config.toml
n_head = 7
activation = "squared_relu"
rope_fraction = 1.0
qk_norm = true
attn_scale = 0.147
tie_embeddings = false
init_std_down = 0.0
decay_shape = "sqrt"
final_lr_fraction = 0.0
batch_tokens = 131072
MLP neurons of a small language model. Each row is named by its layer, matrix (down: output weights) and neuron, and shows model dimensions 298-447. Each number is 128 + 32 x the weight over its row's rms, rounded and kept within 0 to 255. Numbers have three digits each.
A block is one neuron, or neurons of one layer that tend to fire together. After each block is what it responds to, as a language model described it from the Wikipedia text at the highest values.

L4.down79:099150185130142126098079127114105146190127122141161157077135115106114082135237104124126108141168114099095152115143071127097122130066155134104144080106174123112130189129096182170150117097088107097149096112113128162153124130081145118096145113092090069134129190096134148143075106061134140156111104132093158163055098088104156165135117153158100145154138084154067097106144122100171125081135151117107116114130112083115119174163174106144096074124103128141156
L4.down162:092152163157136145158101116094076194137107159105151140114109111158100119096120147113138193149136106148139209059113125148150047113165117163126121100153170116120117114116155109092178183168163156144155133183157105114115142144145149154091166121135082061092109103135133094125160200134130082160101111130117132118167145103128084187140150145113105098122125159121105132132155134134149107122224137129162126122146094153096127154144112101083149134089113136199182
L4.down292:153113151099140159110176102078134092139162113133100128080117123117128087110156087178146122112112071114120089086160103187133156127069125119098122123141052191085171163056179174112174153132127095076106122094148142166150135088119087154061148135096085152067151139181135054138123106140120151128141063048150169213061057126116100176110134138134126111137138153102074116074149157098133095138199141178096101132128117199081159176099135146134128090122151146067157
L4.down789:112145165187136155123158110135145166114114053054118151081162113108126138086120150098200140109146145151113130151124110125073149132130080165097138094146093081108163111142150161187106126099107113120137155103116139101161137116142205115075117088134167152136099148061143148151135148134116106103095169231097114158143137142136165162123098172141098115106166107122075117141091123092121141185163123169108117137126123140078213126111135176140124126106158122102090
L4.down991:104145116167124116179173120135136121069183139098151153108090144149123097147083114139154111132112103124201125137157057137175110159107126143149150104111162130129125122136111097136134157083109102166123088147070139109145153124143150147147152093132190124134130081135176111157123081075059081183184228142111158087133135114116128106132140163071181155190166158071163114180093143141058099131161150196162125130124110179096162117118156136121095074123071109163136
L4.down994:128131193147013170087094145135073113165162106116113167059147149159163123149130096115111126151177114098151133125148112094120091091115112131163116144180118106105140159118093121126097069077169108134159096147205137111144092133055163157087213103125084151176090123161117061122144132059111195115172117134044188145197088045113102071098124125145093133117152143100113125133139126161070169141158113113164169103155140111148120103164118131115083081121136156107093
L4.down1405:129121142192136122104136055138093097146117164148086103139153142178197130126101119114070168192157122116139169067072132108084109186147155117123094077154142160129105154127125156114145086075105146073099135081130045164131145080137132116087122082188175134109107155138149133145152153128113137122147128165128123151175141155139123187108193071115119099099142120103109119115157160068110134134194094148084096107185134140111126165187105111154105081135127178130155
L4.down1779:029102150110133123117094189122085104096177123163101120063134134090074132100096124125208134226062113124192163149062109181153134143089167107134116116135139147183106124087146182131107107110135114157096093079152125098150210093082100138157135088164143149145117155127113086161101125129112128217157112094113138120101116140168137134075043118132117161134123128106121099141149123139206178164164164109143061121125085148119124180162087120102113114097165120158094
Start of quantity values

L5.down433:082175184168182144162197164052158175111104176125114125154095108105163112148154085125132161173105124137137107090188157102107159182183174124060148109104132132091129147103063170084099077121098161117174099110108077115073150156099117184099077130108178074141090089156157181136098147175111114128098129139117187115100117062141091085233128143155163237146158073099117159040128152173117203150160116071165131102123131109134116133174140112163134130100122136098147
L5.down654:168131119149165171151136157136140073152154177171101133142166118167170093109119119162159115073154108105077143102139119131186159135159111141164150094139123143164132108088072153141122122125073088111116166094105099109107099078140145078129076132117120082122117127110086083088152161116155132097120112148088168113138118188144113087085131067164138147080124155126092189164176139065159174190123099163160164180121135128173115118136070134149129113154168131124173
L5.down831:175128087135086153110155100152094130148128174145190073127142136135120142110160102147165183099099124063146114088108096163120067160158119150112106152101135217113145137147137134167153174162138103094127131110156109120127107155130112157145117120107142148131087145108121139098115095158095146103184130102107116119083135233174158173153116109065123094105202114164166120114155118175119117124180156114101160158221143130108121139193082088134163154142057161108113
L5.down981:160139133112105134144127096169134125123113122126144117159142177137255085103172109152097080129166156099159145137118121149157129118143113114190123143152160186161156121100150122130207114124132111081146092130110085091189048064121172076114117119150140136135038152158152126148137121116135143158135144124147152090140165141123167145195128134179049164104131158119155144128139172191116106130107124126159111163155126122109179101121198114107068068098092122076170
L5.down1020:113075099099126139148136132073154126132113136167129113195111127126172154127132129196162159119154136103084134045081054144140149136139128121139100120125133107092097075102130133166175109158119141157098111149102057208101155233162140184096080125157085173115128104137105062089129126109111181146176167131173158157125094144071101102104137126194148170113110165097132192116128130077126150172145144158165138153145115124117131132163085128103112111116155136068125
L5.down1117:175146128102130137150129082100171095142149160083161162143109157062073107111151105135161064161149078147079145120105091136154139085126120055083079081111203149091184198153116114124102126111140090087110127096119193126198066115148180150138120151115150155128085154112199106130153091112085116119145126109087104156138077076162100170132099159126156126156192061091100197126153165162108158105118168120154093119080062150153103143134130187150147058118124142130118
L5.down1729:052127120140073123115151125170108104096113096130151148156128142169098200110087099196047082106075106147172129096120139082145139142122119146094119153132131092107113133072061095097165154129097161089117130075103120117148131147142104088147133165114067143131105134141177099110161061106145157110101137098076154056164086123088098164126125146086142161161155102152181126182128138042152136149134131117174114147142098122148091114129102164165142135020181146111177
L5.down1762:136084104132093173107082148143123187113095086123158168108114156130157143078100103119139128146060087087132156122098138163066075086148127109074156085108109149181120106131157155181096189109156155109105146164129148098130170132109128167161102132111152099193124117116179148107195113087163160153094206093040093111132121152179132089087066091145137158100122087130096083144107150167124172107074107117146114100112108134118090163109123128159193108094113152174079
Mid-number digits in measurements

L4.down280:126128108107148104136152166119120095137162097141200094081188057155091109114143059120118122139133117120145130135119126122141135243141121112105111138135067116149162142133176168105091097106147143088113139114163154134140130105129115145077143098116082134132106125135152153175096128146160085132110119154070096117127202178106132111159112116117135106178170145120143063135086197098095155124096094163161089097085109125112173135119100182144142112082152135117071
L4.down416:107163131152159139128192048141136096106141096119084155109117178139095141106069118108141142078106106137118120130119138146157124100114119174088150070130095108145086130116140108106089099126127157137071161122149175144108145156145154117151101111069105092132128118118119150123166118146093079187198112154136135080127121160174118093119074087139121173140069113075125080148096155099182093092080178135090131154170154106132095089120189167052092088130150193124129
L4.down528:197098061126111149095103087139118190163137148121084110129119097118153104081122123082071124105139111161152111086131069092122127079155124083113118131137107122082156167162130105131138161093153153191144134149109105156166168016142107118104081112156112104132101129120151088144071114116128059112081189126104128103102144151127103122148104168112154125168184148142157113128200135122181120094075088151194113119100186125083154156117103125150089120135135139133132
L4.down842:146087149128095129120124180106080077181078137145152142123086127148124094201183148115118145159126166185102131163113141158104130179151060145160075136126149138069147129135158153175100144116165064123179165111177130156118151118110132156104085148095144103045142171124119110180131106113176130129134133106113192145136161049094152135099114139153107160145156111110117070135109137101225101125134122111094121110136085186131143122132112106179113132180184177117171
L4.down871:018126135146118105141152177100098095137144137095096160138087102144148160201198054118197078166150155107127059175065126172143152173112117160140123126142148111137175141130151143140148101191186129125182096153149147131160141135139083204185158134153126157131152130115136132208166115113162077121122077079125060143127097117190138079120110121133140115174100153123110087109123134113119136141109141107079075112096123108131138127169142099151164151107144132159161
L4.down932:106120163217179151118149135079219103113157151131114098125161136137066114124146123120096127102128117207150133124156139133152137158087189098105124116122115134102067128114129142129068153136088161150125129126119145073122080138118084121038137105147059161126140139160137124099120148137085171134112134090169127176089179098117130114092051101117184153136099155126116095098145148150074161154165179165144146138137154160163102133117127098084107125054113106190125
L4.down1089:121077153104107126142116143161111176212137082133163144148097127164160152164143110143136146169108080095120093139155122140115169108149127157170131100144166175154055152163115171133167119128171119168157137117136077153108128165112145160144167044118108145136140134186095108165065114114110035106131132122137165104117167126099178139163180173122113130123114095117099107080154111169171095156143178107094129138169127106164152137140139077187147146168066145123154
L4.down1213:095156136086113138164124137140067120162204171142174132091145143165197131169159115130158153205165161124089160187104102173130110168197105147142110176159118114128144166112102182148125112157120088164180148119097189164114153079137137214157170108082147158136155165178137134108184112112142101086122123127094118153088174130072156111134132120101080078144136100136128123130147109104193127092070142086139100125131163151136200159139101108136171148109074080202147
Split word-start fragments

L5.down209:100149160160136117177160127096097140154102043136054136133148115108114162128100108100078169078134173128129128093120087167113108110078144063120106111093115120137130153102082148208102120136124103100110119054130181131129081111145187091116120152043187173129101087102114134140059119113100120110118130099066175100147137129130146130095185134093137118093142133090114101123171138116118131170136155121116122086135092152148100140109159163159134163140068136193113
L5.down302:070176101128155095155103142123126113153137167157179160149126096204141128119181133130133138147190110092096083124150120110134159132162133100121162125111117098074147121095132133131131209204115045138148096126085155150076135019141199143124133158095075132151147145124089083105130134144179135157103156159128137122148153132131114130124153113148162136085178148132113120127163145152152178171182140114104135112106168070153146143101086109200113154115135150071174
L5.down387:158126140108127090123115165133118149171122107049147158214091153139148143116165167121144092155130150176100183198095112085130110115136133102111141135111054161122150150126086117104167129176168071084114120114150098182090093156155077205146076111094085201172134098121105131181139094160123078151144148110115137107120119162079109117106176084152144128174164091096171131104161149130112152147132146167110188144163157160123096187057158153157163104153095150136084
L5.down579:136125149126126110125166114072050088084100116109111132134098180077131108115122119121111141125112102092162093134082162166101115077110121148174112156150149152129142166129058085139129122084116095054117091114123122173134095149135113122122154113141128109099175113112105117111183181139085173098139127099158115101133164202089164168135109155083109117136103137087176143105150141136121164183071135091133093190070107061136116148134177093094113141127136124141133
L5.down794:152187179166135175181151105141121143123135149132185151188144146159177134153101175135132137153180116060131104090100116140137115122112068145145094150131145150117195156181112165129195154122128070145093154128188116101190122096112149124172098134151129150109090167128168135158100089105153123095115131096138112060102095165131130143101116114088069153139119169094102163140169112135114101146140159095179174063165087142140206165104068122186079140136109102175155
L5.down1125:150115107116122152146156105067087163113131131145069090117129191103118120129113129084083071188139117144092136169092113128115110088127144118120091171061107084178128157134143075142127146154195172119220120085116142152083146035089082138109117082210143134164129143108099107119150099079162096115098065149158065132095164114147151124077127130100168106099135070157151101046161064117113177138096116113094155156104152139127155165094115123122071159166141084105152
L5.down1479:112151123128113127159139100126055089175151102169139098145097130126177093105140112215142107168143144125205169158114137079153108133114113140149156140147139139163155153119103122102167088145104093123116114035119130185138139130175135126116079069135139050095123140115099115121069077133096115107076183094095094105128103125127082131134156164062134120097108143140075164142118145131091165142110121089109150132158089067077114201156124071159122086145128110139115
L5.down1504:128138106100096150098154161139113140108115136095102154140133127129087116137131143121174134123131171117134127170112117129131110131141109069138160140139054110149081152058125160090190140187153189184146121118191149118138125139089185109124129107186146105158144165118118127130155113109123119126133108152147103133140141109142085105145146128120127127142138117149145072167095127136147104169110151191143119117088074071112216131123139167142133149165129110160086
Word-initial fragment pieces

L2.down597:143092136112159105151075087122115123098149164118131117126148116179159115162153160130135128152113124080146152139142083108151113089113156125120103138112104119166176048111134162101113164110107095106131154091171146148113136111132109054127122128126149175079146094046145118132148111117120100075161135177176114123142109095060118136160122129086164145176108100071138125133115142086156105140105162145158103139092075137126139111113135129111158115145136137119107
Counts and quantity words